{"num_hidden_layers": 12, "hidden_size": 256, "num_attention_heads": 4, "num_key_value_heads": 2, "head_dim": 64, "intermediate_size": 704, "vocab_size": 3606, "hidden_act": "swiglu", "norm": "layernorm", "norm_place": "pre", "norm_eps": 1e-05, "positions": "rope", "rope_theta": 10000.0, "rope_fraction": 1.0, "qk_norm": true, "attn_scale": 0.125, "bias": "none", "tie_word_embeddings": false, "parallel_block": false, "init": "orth", "init_std_qkv": 0.0427, "init_std_o": 0.00871, "init_std_up": 0.0427, "init_std_down": 0.00525, "init_out_by_depth": true, "optimizer": "cautious_adamw", "learning_rate": 0.00128, "beta1": 0.9, "beta2": 0.98, "weight_decay": 0.21, "lr_head": 0.00581, "warmup_steps": 210, "schedule": "wsd", "decay_fraction": 1.0, "decay_shape": "linear", "final_lr_fraction": 0.1, "batch_tokens": [16384, 32768, 65536, 131072], "max_seq_len": 1024, "doc_mask": false, "train_tokens": 162400000, "max_steps": 3503, "dataset": "wikipedia_en"}
MLP neurons of a small language model. Each row is named by its layer, matrix (gate and up: input weights) and neuron, and shows model dimensions 112-239. Each number is 500 + 25 x the weight over its row's rms, rounded and kept within 0 to 999. Numbers have three digits each. A neuron's up and down rows have the sign that makes its largest values positive.
Before each neuron's rows, "fires after" lists the tokens most often just before its 100 highest values on Wikipedia text that the model never trained on. A number after a token or word is its count.

fires after: " U" 15, "–" 10, " count" 9, " inc" 9, "ok" 8, " " 6
L4.gate518:503476508475448483513475501491501479453536472468514451450483466522522513458502518505524465565500536501517446491507488505498484507509509495480492525488494493555456462513516506520492457529463509470529517539525487490478511484480483495545463490528506504516524527453515504530514471500526490481537515466513521492495475478487553516470517473548522505476485492539530469508471500517481486500462
L4.up518:460480502466475512527443509492513506527554496531504498510500511486548504476484505464452496457508477554524491519485506463510496524497486473486521494471534469538540492538496518501475476491559469500486518531497473494475529533480548475475484499506473485507494535528477493522493542492482500495487512477506543512513526522540484492525530481501469516539503489513498495514512481495531536546498

fires after: " m" 17, " (" 11, " B" 11, " p" 7, " R" 6, "M" 5
L4.gate209:529475475528508483471475490526511492478512456463483506521496504512484504471479486507536541482492505510514501534491498502467521489519495480536501485486547488495502498474463523482474517510515527460528479490495542474482464507553470491507479487466548474511515507498496461441441488550474515539532483506522503489536480534520502454476454507460523524496458477534542528511526489494488511524516
L4.up209:465505461499495453521551509498466501504488487473456475496515499520499504521495495530553468550506503509476515458517471503511497522470472512522556510552549438501484484514512493504492549510506481490512511481497477499478475503511444452526515461482473520491511447495486489497555527513528503503509486477515533474495499492471539504513479468546505487515515530512559518491504531472470499503451

fires after: " M" 49, " m" 9, " im" 7, "M" 4
L4.gate68:516507516496504535501574506503496498485515484492463485502540530549465509523511475556467496453521488503525551508467468528510527460572455501510520494473510519510498490514526508452516520489470511502509520493553532503480444489493503481557448501489520520501548533508500482519497495495510533492489517478496516520482528499512471452505541494511469488504505514479526516539486516522488482485499
L4.up68:547495490517494455501524545470457546525530557515470516490483498510483507519495477493460529522505504492443471508515490492492481505502458560533542480517503495453492467533489524504515461489503459465510519487518492477509479518499524497464569492485514503509516436514477513478522499506477508510424431457480496511523507494510506513512509510505519532480517516524507450461477487515537509485470

fires after: "g" 17, "eg" 9, " Mad" 8, "c" 6, " B" 6, "u" 5
L4.gate243:466518487492525572487492487502494475475487537497501503503506530505467490507475498445482490512513510494536501479507487489542439502515513528502494530478498495502489496506468518508487485509513475509530498505484502525523497479520493518475455566604490490510497454481498471463487553480490528509520502460488521481480504519483520529456497456499491465511495501507537509513468480439437508553494
L4.up243:472485485537527512504509494508493530521447498499514543507511490530492512520494477507505517512500561486451572504516488477517499494522494535543487533495523496515481546499464515472527462477537467515493529500528501468521469561453473492488454545495517462529482512532480516497531445511546519479507486473516528534546525462507456471453501517493452517486501509531509493484522494521525513509485

fires after: " " 35, "^{" 11, " port" 5, " film" 4, "ast" 4
L4.gate687:483485527531501505443465478513490509468458453493491484527468474514498518459496486500506530473563454472515452515475451510452570523515483491478466515484512485516521499548478488527505510526514473447513455506488468478467501509498496519496492518528506511489445475478507487510502501498510458556486501477504508495490471458535489515457525505532470513517551488488505519496450515477520504501492
L4.up687:512443474469548567500507562493560495502485530491492490502479523495504497488504490525523510506494494506500490504494529538507505536534512502526472501499532527490495489496512529493450448487512500495500558493456438504507509478498483517554556501495536520494474494500474513507494455486509494528485519550509514500458474489461516553485503442503519526510556518494475483478491492475512529533493

fires after: " Y" 11, " Ch" 11, " T" 9, " Mc" 7, "ang" 6, " Th" 6
L4.gate21:491482525500535469478519479490482536497558518512489519510519517536531467468452505471475502495516506539535467515516508474511506460534482512523494520489471479526538462520489493492510512509496524520516507480541537543482497479509530454520443554530487501539536460559499484490472555465471469530455496477514537494486507494516493502440526514558489484473464485471502495460476472491474537494555
L4.up21:450517496484524470505543502488513478525530516500517491537488492520498478515490517481480545520509497487519489516513519497451485495489502545499460532465499463483479537488482489513499494534510524517510461464514459489494516452491514540533501505479521513468520503519470516475448477488535442507507504510483471496464518499471502467457524508482498474518520500527520509484486490512468497505500

fires after: " M" 56, " P" 7, "M" 4
L5.gate427:495499505476493519517471518483469550494491475479524493560509537506478522562488503502480474467469530531512501517473496530508500476518467496496522535458494504510475507476514472458509511489456477494483511505509539496470486561550479498497486489465508499498497530507476483459477496520505535477433516467513515537499504529508503493482502468530493511517512528517511529475489502435513520492507
L5.up427:458501467537509524494469485468489495502514527526505500445463506540525510484516476507489485506540478522480505487478467527531500512482505534533484507476528476474486498476469526560524484510474504499522495475510494547483504519501490487505495489475565514511515480517505515471483521524499519484460472547519463473512486484566550489539481463487516526459516499470538509474496481526505521488465

fires after: " T" 18, " (" 18, " d" 7, " D" 5, " \"" 5
L5.gate611:474515499499465504521518491506481479460520486501467499503503546522529474478477472482478518498460508527493511473492493527548499493519526506539493442520534485466509491495453504442498498518477552523518506493501478552478509492516516505540474483538517515465481513519517495519445476531527527484491500510483507454477475429468549545551502483555527485526530544527508472520494459497488458487481
L5.up611:455479504475496500516527507481494462469494515518512468500516511501497511491519487509502497479490498550503552514443479516459517501499495465524479489505508466507469496502500489531511467445422546494505470534486417455499542524512463512523496489474489527472476517491474484480566530475507494504486506521495507550542527480528510486497496510551552490531460453482550497492467496503536484488504

fires after: " " 82, " (" 5
L5.gate241:468469515463476475480507537503509517492570468473485505498517515506506500509506486461512523475472456481521453494506489482530532524493522502506485449521491504529536515470532491518492497511511510476493507535499470501471478566467482529506477475507475474515496492497511429510487468490465507517510525495513490516516496498486487482510458481533526561520517475515481529475499490500501488480485
L5.up241:488495464501501496532496502519475505485470504486457500495510460483489467492512451511503524527480478550478502481488558550478507524495520535511517500508549479541502503527521485489515486470516462500499508453481465463459504560473487518497489496489546548496498485501491542482485489500511488475465486473518498556544531510552509494489470471478467520505546497518497501517500464488532498473466

fires after: " t" 11, " T" 11, " F" 9, " Ar" 7, ".\n\n" 6, " Ch" 6
L2.gate197:444494517476491489513508496486500483521533521503491545494509534492544508519539453524479487499444531475468499528486484505475487514513460489544507482497435491529538471508511527576515501529486497523502520474489502499492519461493495530496474505513481506488517484488553522497510534491495475467473485422526494456461463462473522489500507523519524479502491506484524526497464514529501511513543
L2.up197:528449509454485544470560450549480509463464486505512518501489482518486503493470508498477505504484451451491442467510472512482471524526486531521473475487468496506470493523556513493496476549538529552512465477505466500521504467480490522478508503502479534505499493499502499427507486479531478561482540486497479502503501495495525506502506467489489494474516505498497485491550494498504488517514